config.yaml
num_hidden_layers: 19
hidden_size: 512
num_attention_heads: 4
num_key_value_heads: 4
head_dim: 128
intermediate_size: 2048
vocab_size: 32768
hidden_act: "gelu"
norm: "layernorm"
norm_place: "pre"
norm_eps: 1e-06
positions: "learned"
qk_norm: true
attn_scale: 0.13
bias: "none"
tie_word_embeddings: true
parallel_block: false
init: "normal"
init_std_qkv: 0.0156
init_std_o: 0.00253
init_std_up: 0.0156
init_std_down: 0.00253
optimizer: "muon_variant"
learning_rate: 0.019
lr_mult_o: 2.0
beta1: 0.93
lr_head: 0.00719
max_grad_norm: 1.0
warmup_steps: 66
schedule: "wsd"
decay_fraction: 0.856
decay_shape: "linear"
final_lr_fraction: 0.0
batch_tokens: 131072
max_seq_len: 512
doc_mask: true
z_loss: 0.0001
train_tokens: 612400000
max_steps: 4673
dataset: "wikipedia_en"
MLP neurons of a small language model. Each row is named by its layer, matrix (up: input weights) and neuron, and shows model dimensions 176-431. Each number is 128 + 32 x the weight over its row's rms, rounded and kept within 0 to 255. Numbers have three digits each.
After each neuron's rows, "fires on" lists the tokens most often at its 100 highest values on Wikipedia text that the model never trained on.

L2.up1286:189116138173173142146132085115111121146164111127214096135127150071127139089173098060135092137142147179142111117078103145174063131106086133133126077143160104148129063140178097180119084087127149112127108199130126128153124153115123199115119161090114111142140129136165132138077123095048153128094102166117093050144139125146140095078156122175096099076137107136172120106095109116116088145146095112108178138159096125087120164099086087102136103137156084112099135120140155101124095143146181111135165080145119127125077069082126135103086123067161124165155123170119130078089142124168131171156124089112107130149121132138151138155126136103086131052107128137241141143134135179090109153148132135129102179157136113232167146131145109141163134057168109222126084233161097209097171131088142
fires on: "ian", " Polish", " Finnish", " Austrian", " Norwegian", "ä"

L3.up98:123078144130094125147086122155138122117145111138175138091083159153079114085129178118134104136161101132128133127117071152116073124144148082065165150131099094107119150123094165095251098081127122223060140094146126113158125133170157141133169129181121193103136165152179112119115186147153152130113095112158167122170118115091123148134104179141181122125141169112070150160156100105095142140154100097109135139158149167134173086188090101151087160140062103164131147189145112124135124082162142111149160143137169126126099131088153150161081138147115156150154132135169131072131167163091137118091156103143114165121031088202114105124049124139102068134230084091128102167141137091161128139132097109197156148113084115154124177140159141125124072117148146127161149133087121102100090158147112
fires on: "ac", " New", " County", "New"

L3.up1771:160092138114128108145102115163120090070121175107098135148198113122089100129166187157124177149139106107089096129053004155118144091128133152134129098099118150095138172165098152110076126099175106069124169084180138119140233056128188083111099134128083149140103090120244104143080184127105099143156129104083140105081089156143147129161112106116133179106121092103149143139146132127124074108153163112167138138100164132131154148154139142121180154117151189170126125146134114081141119117108162129183065124128150141139156100135164060162176129157072097126153122174085103120159131172096088183173099126134152172181142143097095191098101099181132196112145169035101128121114159119135135098128141095164079140127095129134153131115134216149130193112110105118123088121131157095124109131124140
fires on: "21", "id", "15", "31", "30"

L2.up1040:130152159185179151080192108094114168115116128081097111145157090157131094117115094166166146164113108100192132126160093043203146135157125107146243125122103096129072144154109133095169125130148159192145111146122167154076108163092167116142109187088115121092143073125115102110125110122102091108158219131135181135156223106130121068087121057066149181146136141109078112095099161197137145119171124155116199121097122153176150187111121117073139083086104116107185125123139127056098120123171131113123099124107124133121123123126132135141084125132161095104163112117134081108107075103111142149132112208116202219140054150185168133108191168183088085137180168109154180139113110153099121138112093094091166141153098136098133095155077112104107132095119155116167093083074116132155104157078110
fires on: " At", " per", " at", " Per", " cor"

L3.up343:139145146169121111142119084116082103129128146151128089138127146156132130084093152121084032059116133096109147153106112025145166128122213158121142109091089074144128142155096092136137136110161110138105191116126101195118077174235127098124143174118111095115138145106073202126140108143148136170101125149163173082108131113103102134100110139149128115142102165099121147190154140145098119101131166160114120113141179173108119107161081192131173127147114053119162177082128168141128154164131110155161131126129152096131149152139181121122114114126142102130175099135079146075080143084157164150099099088127113133121114122064148107147064140114145160138175126123097109145104099121118139152063121076089101105087189102172141093100133107128156164134099167132153159125143154107157127079050139
fires on: " El", " del", " Del", " | El", " Bel"

L3.up254:136121165153143127131118130078121095119117133051140150156141173098176162117128167144134108108107129171134177147148093087131136178183129173112167172091137132162175155122183160129113141145143163136114127151097147123106136161163095187124146145081108152117063116133116086117134147115164136140182123073121178170096093113144113147155158036146141102139116145068146131254121218107133133124100113099201144150135062102132135099172081139142116130167155112110129128080149162149135130121156074138174129108143171098103136085063139097119162091103160136198105152128145112106134096191084066145105198136122153155140142138124100083097130147094154200147108165103089147157186184109147104127107161098111124123097113138088151173098126173003121149122139139104141162172135092165104132078166168
fires on: "em", "res", " det", "ela", " | El", "rem"

L3.up532:139115101154187136124130137150112115148096135138141133137140129115074153140099165122108178099127139099175130138132126155107132130143181130110147121058144076144143133155143118108083079138082127119160079137132147119160199147097131071101082133131079128111185118141109148113143129127114191118167125181172129178098101110123179115081150113072137100152087161165154138164106157117061136161167151072051143126167203119080133096113131084091143147146170135075114093120113171119137108175115119160135103123077080129033139125094134072163121141079157139142176124083121147086148156097116154086196114137150128112140128101131133167154096166054151161118163172116123163121148096226080080145084203128153111139219118148123149133135118119113173115128133168117109078099144098120156124117124154
fires on: ");", ") and", "- Succeeded by:", " and the", "″N ", ", and the"

L3.up1417:129128129174120113165164105121130133151143082141131095110114154183151105069148172188182130160109182130090128139087139123119104108163130158129133136148114120183116165122172182081138112130145122072126144143143159137102083121101140097139117117129092255117129157133117149199191151145178143133136114146094179101106084145101184128111128113160131084109084092133140119115169115090120100162113113130141136148126142129145148164116146115135084125127132060098150135077068150148169150154127145145127121119162149094161106129124156172110122062084174154130166201070077102102149126122112161126132113133087127131111154086091146117155098062092190073113097089084112132135160143196122117136049031146131135138088141158156136134115105144156175132129130128131134220100117130170097198104135158
fires on: " Sh", " J", " Ch", "l", "2", " S"

L3.up1215:131110166099119111153072077158098063115148186157197122127103120185053127188103142176121112166149143099118137167105116152103084054087140185127142114171120122200157164063099138135154154146155005144151081135164113100096125142143144096152135149113103160112128134153055129168124145121203111119156126053166127168086163135156112072175128127147141138107169118123150138162126167142104115111038150130134102104125112143082086160134103113105125136021127127069123095129145108087132127166138089106151114120145119124104119126124135194118124141061107086114125124082141139085103145043150073078119143119061129149064107113129104121114097051134218082140118133118131111138092091051240132123155159159097108092128142124157129149112109110177069162116089084087123123175107119149062188126061127
fires on: "ist", "y", "ism", "able", " Education", " Women's"

L2.up276:169094123114103136133116139142129138201149079132125105157131185137142162157144178131135138108075137109127106151150104153145156125126117132158125157110163149081209125128096157101150132076123102098143108162150120218091171152170115095161090150085120143142126170139104176104079119108089154108152218077156149131154126068088158148137160184163117101112155160186133155145162157133097055091144093121132138167121179150169171124126094128135148110125167152110101156108195135106121159089108109056040138127179119142131137133163114126175179153119084146155110122171136156131078121142121107102132142088080048123092091185101123096205100114143111134098143140113124178169126108164138188165088152150082155156147106090072151115127083130125089114095131145105132134136126164102071118111094115
fires on: ") | ", ": ", " | | ", " |  | ", " |  |  | ", " — "

L3.up71:066134136105112130160120142131131215121108192122088192173147206118111129113140134111131137146138129100155163172125127135075153164090147119166203115128128145102145084105106085087083113125146098117118185088087129132146157174089110143121141124152113119113104080147109135154172065129131176064121094151128175139027135109104167156165128095129153097131098017128166111153119105108149124131136124122158139168161116145104146184197115160173160091139076137025066141118163134162132113152087139151105152085117038119112118148163138123203104140085097103154116084098197143120102133182171121079088112165104117113099129108160123113139122089148118151104106187161141111118179102123192132137157115088153127166134157193137173077126180124032135185095145065111142189146137124146166101134146145
fires on: "em", "un", "enn", "ett", "ebrask", " Yun"

L2.up880:133171199194137133174098107126098130133155110112174122135164120133147096128126107123132096108095106084161091105097180118150123137149155126192160088137131136125146136114124199118139175121155117106118142117122109159111076113117125097067120083133135131132106085129148120097139098125132109095146117094147106172160156097118159140129114142093093195087171180084130159177070177106150127051098118120098123094122162073102116140177126120106167111148088120078102251128133142126134134196156092042112146105127165158141143100145112115129099126142122168143086134145209100144155087115109199135128112129106144070135102166089127137086105117134162093126139089045115134117160133133166121111138189121143094126091151061090088152194116108141179148128094190131153107186099125092230159135079127
fires on: " I", " o", " e", " n", " d", " R"

L3.up1688:120096167148146116087094097076159074163120139122100098080154121141108094158152204099116100090167115104121192060193106134094073098162140104089153102145112136098138080071101164122164183126156096165149151123045075155126140132093163184085133128160139106133127127073196110098074109117152107092162118123133084153100117183128098124126096125154109178218077125144094075154119139134163135119101136100073132109151118138174161111200088105108137101144047151120176148141131137161174136120154092172089148179153046132123116179107114093160093128065083175104105096113163147118140094085144169132153113135098151153113085130140165141108172187120086134113104124108092157192112182119091114109172122085114101137154072112191144124122111126146138130097077119170104122151130071052147141148136134
fires on: "m", " m", " Arm"

L2.up606:160210161154133112162077151157131099175154163123076118135102134152158171117154064110131104099129063151165113129141114111128068075162114135104128127122129156079134132134134144076101129122139084150123095106089180193142151164063145152110112139103094098139152062077054139161082135160192131131094130083116107035102133147125101124118108106082141069129165144123122169178141093126121091186150159137225094144141106135111155171120146122104093094078107132125077201103118122120118029103081130105109118121088141138028144130112124179121085153092080129049087118149140189111122147129158097087145180072125173106146134143120059083115040104080160121127129139145085134106138141121110118153057102144138099126070130105192140130133092154131169154130152143131115076159106126193185120100151140
fires on: "'s", "ine", "is", " inf"

L3.up1618:073166126130197150137142105108188133153158101140107129188070204107157125097111151135151152113106111193131122187149100159127145122114125126078153104135128135122125103118114189176084177145114120112071089102123166148109154146125103105127080159100143132081125108090106122158100113097179094104128100130159056131139099183142138099145076105136123164072105140191182079078138095169104081112142071109172098131134118138099102104065131115162117161081159155132115095124082114127088147204096126090144144133135087155125164126149139093085126091140135168189122129167166126164091183164124103167197162131133177107101196134117148176147152153073165152123189117137113139093046097131147152118127082147074187088147147107134100157156127183152111110081155144152106183138169127089148135139158146
fires on: "F", "G", " Gu", " | G", ": G", " of G"

L3.up1850:184161137082098135124165156175162174134135146119195124133153134173031145129138178150134107121212089147154172130144112128103194105121108126143131094118145093107151070131156169084149072154145159098097096082083169127102175105152103105082125074143115096100139154179142129124122088092090109121127132096104114145165140115114165139187080122164115111122105136112174103086097144115118110052093098186138089114142119171077153110112102138080148128086137159174139088176095137127110153108104105111157124128143083138120104168143104118126124087120174120124174101088143134133134190186130077227146139132139160187165160027145108150100145172146115111124111132133093135123085041108107111136090140133120137115177124099156057064166120149116125094140082133150107156147158239123157156109130123
fires on: "art", "act", " bacter", "anth", "ann"

L3.up2015:121127135137140161106149115163136097140114110114130150093175114089147101077122111115094137086091109081101132127112085128068161179120192098133139139045097105081142125130140162088192092135121086193148149137094170126110145117105172143056097182151166175123110138171084153096069111129057191119145094128141138089097150168147146146121180167149114092159087082140094154188128134132109121110097160119132113120138129088157159095116092121164134132165166175121091082122108103207131117133085139153090120200187107069130098109114115140131117164126090112090154165104092147071098103174135107085112142091122128133168072139174130081127172155095107168092110141127146132115117045140149056174110136151151124124157134063137081138175144146167156136112104166149110141196120143166111104180103095
fires on: " County", " students", " residents", " patient", " boy", "ector"

L3.up1205:127134131128106088104098186103115142161155100148098141129097119100165181098098160108121089118140109170177183144143143140150134110105114113142115128169126078115120143163185132126116173101114124184098109151072106147146121177155111118113056149071100146147129106068170117103164124136138122102144177150149088193170172122082170138080142114109147081142086084163095130154144137128119117128184134136081117137144175147148105162129135115149135050126140118110122180127121134167162175133069048114134154166089193135081097082088114139107157140181098144120099090174164135068105171131170096165148120098141208153115154140171173132072111134121152107102173137097080141157136143080113188113106115073126138107135128144111112130090127089152109170175144174131175086120105115101116093159134102
fires on: " At", " per", " As", " Aqu", " Per"

L3.up1981:107115151123195136148136148090139083105090118157108081107078092121152118122123151085121093148130142164167171123133148130134088156149158049070151101162124186163181087190114156093117148136190166138153070171083177134214144102128086128115142113118087132109119089127119073088108134134116126122159120114174134196140120135176148180148087153158121156160165119155075083100146096100146175094112116042119207139139121189175087189136147142156156147126148198016127143093151143142118126174162150153091088144145153134098131134151089137203065127099131183115147082134124086171098095120135100162137077127070108113100157117134164109147134087191072118104143084085107054095084147156187175147123119181121118100116125121163113078081087109132111150162126109101126075153152144150078128081188094
fires on: " S", " R", "a R", " | S", "a S"

L2.up1777:092139174116163144130181128109108093152178195145077117062140088114098141159164123140125126078112151138104056120126059149132109107080115114089143127114109121105147146172119129122107164162140161155120158125119086115116097078073040145091105145169131083079140108147158153098156115147210113149168149139116115133110130114123119172081202123117119138105128128133137074218126114170190094148180093138109097129214117192094131106132185145165108115128110123123150129142163110123170129090126128132180095132255143142146089102086111097107118133194135143130127146139142142103047136141093116103112118138139173111167189120133096169102155155124072108118123108072093173087102164137075128086089153077109099088120157129110143144160135118140117097115135129130123116159149152112169115174212115
fires on: "art", " chief", " Dart", " local", " Mad", " Col"

L2.up1477:115154128142141064122145125111142178133101130123100255094129116133147078113140199143134111102148136197135101168078122104128127101109087161134104108073096139138117120104099113171149134182127125104061150142138116152092144190086139137109134096077092125151151136093113140163136089100103132139151132152154140136135150143149139161097103140133079092138166154212156118135136102086113092087154108125126145137116235094130142119161110118101132136098172130127108108150092124181098130083132127140131144168164114159154153151119132127168108052100153143145143174113152154157177153139062130098108064123153152140146129110123113166080138179149121158070251164125147121087079042178160136139200077192154115122147108212207149119113161119173156161114087174194145149126146167126093156151145174
fires on: " Gu", " g", " G", "5", " | G", " and G"

L2.up2028:197167132131096161162074135171127091175134095104108104082099154161148120175145147172144159119101096105178102101135100118165156180154178134122133154150101000115125143133117146118102114103117076140052126145116087118163129111115052121121155140127151125112157083131074158077150091124113156144122135119175126077128138102101069132143172143108091102171098126167105128134138146080121182094062146136116142115116103138174113100107156156110107168126167101070175109126083131194133099111122116168126066146154124132021169113123063116126050078104151162143103152127123157121113151112131175096108162132141152173151144108086139158105111158115154090125114121111129125153091143103209147118132117122156136091082153147134101168124057116125112097137160122162125162154120103154195131097147114
fires on: " Al", " El", " al", " | El", "Al", "El"

L3.up337:114187101178211207072159170182144158086144085107147052147073165189123143107133128128109108158135146214181123190113105131119113177141144080115098148131101130150119150099137146120083172097149116152122106131095166078130103089178120130091157136124116149089157126164090153153168171143097113078148116116098102131098119148126142141123170154100143112101085126148160148102116110122124130131138157087141156121158165134183130204096141119162099129151151110148216121113107070140162148134001107138129138135093089112121126139099083181129136110133147127099123095094158153120092073136131069146141123223106132107053160124158090155146093134129132084126147194151148137135072126154111185110121116113154180080134104169097096127123128085142088159153105121175138130104120102154179123151132133
fires on: "ar", "bar", " Char", " car", " Car"

L2.up888:129114178163112140147054130177109161129088134093085087115107119097113152132140079132142161125126055123144101121086116129102131169153175129116148145064137106117193169071091168144164076146131114138108117106152184096140140106090072174156075152127147165102160091197134120148125142143153110133136147141156105141154115106109165112132100111131131116142171131181126133129082178076091151139129159128184119108143156119159005097096113115163202114183116106114114101185127118134146180108110120108148158150138138094071057182153096106064116127137132164143081134132146091079149140132162047127127151132086123122133102091062108158165111085155130116140153153055116133122121139150100132128128101134125183140204115103130098108116128139119161081112124104156136110111144130126163114129131211
fires on: " All", " made", " | #", " all", " make", " makes"

L2.up336:105144166131198144112141143108153115123132064141127118132132107092137085159134068156203172147094105162132138171132146083112066101132228174112166166153110195163092124097182145086069121153057133121097148163162192119150081093096087169143079115158151118077148172157130109098068117150129105136121144136110153118166169104070059160142193180133136117057087154111096095147113169196135050166128131182128101086087136106134161125129157158148164101080102163131112150131168076118151100094139094061102110142115124158131108157154183153151132200159142135092131182057120116137125150164082111084134107152114086097129083146103201148082123127174175214136114098140175146094158207072147099134119157051166062160101115118163145110106134119100091177172159172136160148161153103138108129124149160
fires on: " ==", " ===", "===", "s==", " i"

L2.up1939:155115130121113126147097117170140088104116104132147109141142139143146107093138082095170113129122135148076095137134119142114064122109130195118101142152095180044137193153194164162117164103093154130117124185122160091147157094177177190161078144140178094201089121157143118146130087089118154095107136045129101095115112056143040110078135140092098143148123169097130118134116134122134175094120095161163104153134111167149142166171097112122138137121091141136154081107155124127075096136091139154195144134124077116109120097117159108141170081152101137116135135137158126164110154152096121150150090133109119138163067146141133128127180155116152128126178126147177161142138137121138075134177109166132179132180140094166138103088107111085076177104124137143097122130125070116117082148071125
fires on: "ann", "ock", " large", " potential", "inn", "erv"

L3.up1628:136122100130169147044084121136176082076162151079178101199133111117121139145057107158124139081105049119131099126151107120141134097142117157149053178134125104168120182031138165147128117109124151102135143111155152179170140148099135126128104094101134179142118176147146095086110096132138126159131111144143099137113075155106077132143083158130155147110116120128118074107125116145125135149110111128146130208120106087119179155079135138097141104199104160117118139171112108186086119167173063133119100158118114180138098145098117114132166152131140133124153153112120170095141136105155130145093111154093129107147092110128130117105133138133082111079112177107089185108125111088067155180095127156106135147099128128143129174108122191136107109096127168185152157115145109131085129107097089
fires on: " John", " Gray", " Black", " Irish", " Gill", "%"

L2.up792:102152115079169168168107206211095076165158124197103129069124126110154120099118116111111125098130126124099120162143147137140093106168122125137118141061151122177116128189130142154099094148113051120157120143191143151135163072098146125101134170114137113092137114156123191127130180109164061132123171125106117106148083180164116125130148163037177107120124122084160149103154138125153093090118079161092140136135135032150139128181125144141189140123053103138094140117075142136122175129179150151062127121114193129091108104107115092118125091098120175161146166113138165169142105122183079120104139125141113115158111128122183133122162082143148115165187137116133059154109112096127147093116106123143153159139102139114156157146146118083119158108147184124103100123090121164161158103110161
fires on: " Al", " al", " National", " Ch", " City", " United"

L3.up294:150111145158170081082138136146117064078152113086121164082099144154144129114137113075125105175153130090103140094108147139098146189170178115147114114144125000166114106111193155094142186138088126115093120164133087121106144162098195088092175050131101154126128155136148091185169148150139119172157154160131182106087125152139103092145110028127085074138089155151188110152074122142151121121135109130083139119131212135164137114113123102118165188106150116059132111155105156122146162080166158139134125114093159166153106187114111075113141163121106145119135140140161103133112210073162127124108112110162117177179136125149162132123131129145134137130121130144119096136081151165169095137109136100188066049167068073120093127135085105137185198142100148100074103128142131106175137103091172
fires on: "\n", " life", " off", " up", " right", " lost"

L3.up575:123124107091111152138134195121067151123073174156110120113072111112124111081142116137180133122107071169089142120119093100120110126175139140138129108158085171000116113103108114097160122196124163121143114115165115114166176086149119086163122122161102179079172137138163155085129155125140154100137131150122090113141087111120090180128131106071134096108125109123121099197133096199154112096109100133120121091146192158103067106107123166142137185141145047129179102126137114112118138118157120126174171120091144108187125105134191157097083103159141124146119123151128108114143142173129099106167108162119117114165111197168097186112049113126179129154076093164152131082128165134106110067215170144097148123133106115131138167098149059163125196157142072137166088153126122116114188195105135
fires on: " \"", "\n\n", " (", "- ", "===", " ==="

L3.up1452:117116131133118116088098147144121108097151198192133117076135090145142178097136134135147121145153089139119203170108155150070120124125117134136161098114120135116094130153085083097128162104101078076131117175123101151162129174081165126181130148115128128073131132194151084100120066075116119120098126151093123112125097172175142108105119085086104153086112167208091111105154089096124150115159139172197130117179110099060130172160105087111143091143116237120138131166118156067179166154049147140196068119155162146139134106119123149135150164133071093118073109090166133089147177170113117114130130155053125164136169097156134175134112108129013144096142106136084158197144126096116156131063073133088162145108073159131132132157160187157061186097156128148157151147148145132112096112152116
fires on: "im", "ak", "um", " round"

L2.up940:121135136126116167139129221167139161059079131132075124134101152124143193118112109125136096125100095140121055162130121104145133236152156226101103137123127150124129150097120065148143127131134127091123120102108135101150134108086135094147185135131086172132040172105135094098184124166134122129201134137109153079153110140043084172167105117145096137164199152126097071131127131103138135147085130137111167104183093151136147114118090114136156127106147119125173093127109106079132096157164100114124130150134182138106173085093176108126108162129170111125157114088189164158129127125089157184120188171141197097150143160158131135155156149114144116151138146152090122101072130100198136131115127166166121139109153116181091113156152162194113145160165090149163164143176107124167123115166096
fires on: " Green", " rel", " Cooper", " hold |  | Swing", " pen", "unningham"

L3.up212:172119103064186087152094061086106179069103158116153165107111178139128146103159168138167120085129143104124119189142141093155162176153151102116124147197122090194107164136115096174120150127117069130088103170089151106139104163157099094184094134152142145167179144162146127129141143173165105104131123158099117157109111139156072122159172102160161166149180202095123145134081238094101096102082137148161067108132089127115082129103141135159140158095119125140095117065117111111144168092129105096117130165151102132113153166155077109148115126085126134182109193146100146154138113031183115155072077112173091117124154124126118122124181107115122102122083162115086086152117146150083127142087120165192039086104156115168149175183133095099158172123084129135141170136133140155146115125150139
fires on: "ist", " individual", " Woman"

L3.up1090:144118163110115103135118167125103105125138091117078131182171168144088154195110117145105146140091111106105090124155131124113153072121156121135255132136115134170139130104152157130087168101141109134150155146077121173144099150157134133142121160150143104168081125092166253107136146117141147111099142149076032081046109141087123128142157192137147125137142120076127116147140128134131115099120128127117127085142114126156080128100095236115155134114115126164074170062084135094119129144122082075129098171085113103178154116116118131140092160141142129062057113159119180137110107155149117119137156128078093106142129116061127113194091129167218177154121167130110144132121086196145167162132149154126127143109112093137101120113104113101147126145157155224129156147100142122118112077117093
fires on: " |  | ", ") ", "% |  | ", "es ", " —; "

L2.up1320:125197108181200135156120188113117153114102179217242133146179111131159113089128166144142150113080129135160151109178127107123047125141117162116129111101118103146129118162129141129159131106130111131097086125072109149121151095127169125140113092087094145109123138122134154121162135089163119139140118129132086141120161034177113133156123140175197180144124186088121219077143131128120054164131114115136145157101131121166131162115156163121096103108109136112188132148122131143174144115152134050148075120099131150084074102184172106110069144196178124130112110127130157145133168146125084095137196164145120118098105103105107096115169085145033104128191052116148121113151120097102130136107119127142166069117149133136172165132161174105086178168109151129141129117127102167219102165149172
fires on: "man", "oe", "du", "eng"

L3.up1996:074148123206100132098125102122149117127110130152162140123105103154144106128100119129172008148092113090091129116116111000111121082135141126127168117133117145101122148104095156099175095098161098122154166174102090130120140172121121111105127118101144128113050149151127129162095085145105145119140132129151127165077097144145135119127123132178103116133115124127117138112086074148133140115133132099144095092116163131115159165181123132206122121060150151141079168131233121183102091089121190140140109066179188128135074175123138131150162173130123176104225160140133115122100147169109114144140098143133110104130184137144147159117150138112119162157097133161142120134143129153119087255099140124122143201144108135112166151147170149109139084128031139120156126150133141145153139119136128
fires on: " W", "w", " w", "enn", " H", " Kn"

L2.up213:127190093130177172160115166126098138107098141133130121134113091154114114131128090132110096212164075070106089157100143059141151162170142095158120132110099118166088078106093107127221145142150140100129123148110079084125178120165079086134120096142084090151173091112111128123108153133165072105161169152137133127144073123137119153130115013131178135070120110142125185108107100157158168123122094133149133164116139130143119125123126109115109140114141163180094119113174000133093104128151126147141099113177100131147151129173069130073170055135147149167124133167138152135107187093122143048106162142159123149114147103111133162106083122126121075140092155173129162148129173137138155127104147160105116127124123111149144167186131135151160102138156145151145123044177119131100119144164131
fires on: "=", " (born ", " (born", "ie", " living", " was born"

L2.up713:128096081079114156143144130147147104065123175149114189125113161132096156141145122122128170120152126137150106129094124128164145139124096088148091110127137127147134121139095141089102107114052091116135161173063168205150122178151183137195105161110109159143114179120116092154114137104133134131139121154154111159104156107111153131107125114124197102063093146125108150094134097144122083079096134095101149141151085178123169115120136134183061101137133105115118154128159138105111096136087141081107143108219162126121118183164132130088099144127156103125087149148153144104149174174073080182131160152147155123126145090117139152087181077109078146061184056118170126130146148196115150074116120115091176152092070123136162072151030106159112131136109168081131123132177118119205125074136155
fires on: ") | ", " | ", " m (", " (", " |  | "

L3.up1648:108121110157146127098154179170167133034107115163162101114116112176168079111114115115104107118145180170122139116098152162150133130157116100074133062101131096107126069102150145070195084115092174117136134139155203142145058081128103098108100114100139184112122141127176099199110132125183113136055152119148130194063101162143186149153165136102163083091095128127096135132156161148150158109112135191104168132128105159136102059135108113123074101162058154162098156175132130146115087194099120080093078106120047138162106130111199116163168145121146123125164143125136095128142132150138116084155110089140182138115155095134140072112087122150118131140086086120124146136119130088140143145103124196114110107187151096135107127187156108102177102149096125138111164103141154191168102115140145
fires on: "l", " County", "town"

L3.up603:162149109031098086168097090140121129145161093122109141116096129129123160149097081121121176090135069113097112123090118101119123129109151062192096207073143157046072135103125089172096092116118185108071121081127164140127092115092091094075075131121105100103148105124161104170111134133131107126091117184135147123120108173043148150165098118136229155131127112168137113158156095115140101172176143140130164118159170144147104147201135119127106118131179154099151138118108099145133080187166149132179102146250228054130121103129094164134115116145126101108155104070135153136130161181161132150130111181118122131146080145075127150122132136119155131095124140152098117121100138138138130129069135124128155123137122104135143135127121185112134216157084140150174137131047141144181144129145180
fires on: "i", " del", " Di", " indic"

L2.up1425:146124198116182127114127151082146140146130156071147129135117134132102094151137113118145129123062157194160127105133119115044122133147162110135149086178140160132158128099078127148145111124104130175128111104140082135162120169183108157133150125159134147084150038172081113118152136135109070163127079095128136103138150036127094194137162165127164162151089133128108078087155081119126145072145118125129152145105084171148140081128114086104195187119125135090126096156152185144125125097154135145141145103101126081124116130138085140110094147126144114109166087171099153114133110090122124139132080122147065128094134153117113186126105071149144125130171138113122145098121163134135132116108098161099157155178130069141071087131126154137122129144090134107180074125145149115139146142180162
fires on: "ings", "ay", "ays", " University", "alk"

L3.up285:049121144156160099083152108139090179121137139131178098072128096116092143058124139116143094100075107133049107100132098122104101108141191111099163099131117143158120152102120112124128103086153135131137122220124095102121217148087168142077148129124033097155128078070161128122080138166161113133136126141117081110141128164101138078153142153173255144116151123160120158133112122131140137137139176126144147121116132109142104126141176151081108104161073163109158103183133106133169170132151118127097103108131117155088096140122148181185113162154128111120104120151138102132131104140086173186164123136132179140075140201127126122115108075157124100127117138058129122120162108120140137145122133137096107182104113196118144129139149097180145142121129115215090090200097115121071122127157140
fires on: "op", " code", " city", "ode", " Mot", "etal"

L3.up1278:115123146152154131176092070156132114104191105157126145108058140120089102107145091132113142153177087202167127160173130116089155137156114148080130125186110126130109127137184112166113088099124154109170164125060095145137125111161181095102093108136136132113090157101125060144101163145081108086167105115186142105110084140148073142160115102139084124098106125139117126104097095093127135130105089119119093100115122113129102139109180153123207085097121235079101125146157142132111131118154159144143136109199133075110149163176098179186134114120129126113112120128053120176112080108156167132100089137176104166139172092155155093187123156162139076113063141082168091166102131087187145210168092154050100103144094179116094091165060104149152150114124153216081087161146112172107077100165118
fires on: " R", " (R", "R", "| R", " in R", " R."

L3.up210:132087137095064119150090222159129121135121088122196153152187073099126138135157122144203057150112099098090133128147208147133188149117120146150125127129115156107140121111121095089091149132102107150126142158111168127142124168131119130111124040105133171102139151126105143092154121128105144111136087083185136138135102116117150109120110095128110133096098145074166130181103138139092128142145142165124146095143077152129131108113127156121089130084154104172138135097184109108150148166134139164155128106119088127135110125091167088109098131114116116122119119149167064237097147107187105138121097121131142109125103145191168125069069170099130104150105113114165118105110137137136091176157160176120125150124088127148107133164126118150128128173118107106111167127092196126095151113125126
fires on: "- ", " (", ") (", "—", "ong", "IM"

L2.up1196:146150198162157133171064124138162127133094121107097163135108135151107087109133103105184138089077123126133104139142151162121110078159125144094187131136156129131111098137071139133076159102112093141163150134134094118119157181154061114084121140157136224058093140123109143118149135122169089126130112066153127149120085100171086065131135080142162124078127118154085098153144159121159132129179169155135117206113215137104117129118218078085168159181098136135100134148085121106111186157121136118097152096101101144156170060131097102141093195134096066134200113089077147100125113111176132090167166069148112107168164134114137172106196166080103118138160099082092150133091094183079149125129086131139148229127147093132171034121104115192141100099168142137090116083183128106128115109120201
fires on: "ay", " King", "ey", " I", "ry", "iy"

L2.up937:161122185095138188129085086113121162128136111131134103128118079048119139162169156174126144093167146112159126151100152084189163131145128123152112106184079116117182134135184065108110128076133104114075083163159120119143181157074175120136126118097117092129071077128128074165143152102130096107112123140113101088080123120097141092124090110143195139196117147132104143144134150117098141091145107114186137152126072161111069185108169147127124088125150126179110093164140115135103169124175116131118113130166200080142093172128058107134055024171131143151090161122136138109092097161128118142193110139135117130156136143165113147144090071161088101131135119121170094144131122143137138155182160051103109147123114125132087176087033151074117078149164174220078063159114110168154155141137134
fires on: " found", " present", " not", " deep", " Aust", "-W"

L3.up974:075138127154093147116146139152135155127082068117139123079153100139149137107084148124149135087176109118133082123110157111135129112193135184079113153185111135122116123149149087112116161121114163081057120203132122120110097113123133110135170082088109118086140186151191119131081121156227083138193095129138147079098105122131142063086112142141149175162116135084049149140150110171096108109172106052114102122150159143136127095140160119128194129112096131120128131154128125120092130095073121149208116134074129168124142167148119126115143169087109161095141098144135107125178100147145091159104145171077129110122196114060147156150118134152156094148065103132114132153139087208099135165129146137096161140103107086165148145147113095149153164138120160163103101173131151098134130140109077
fires on: " W", "w", " go", " hold", " | W"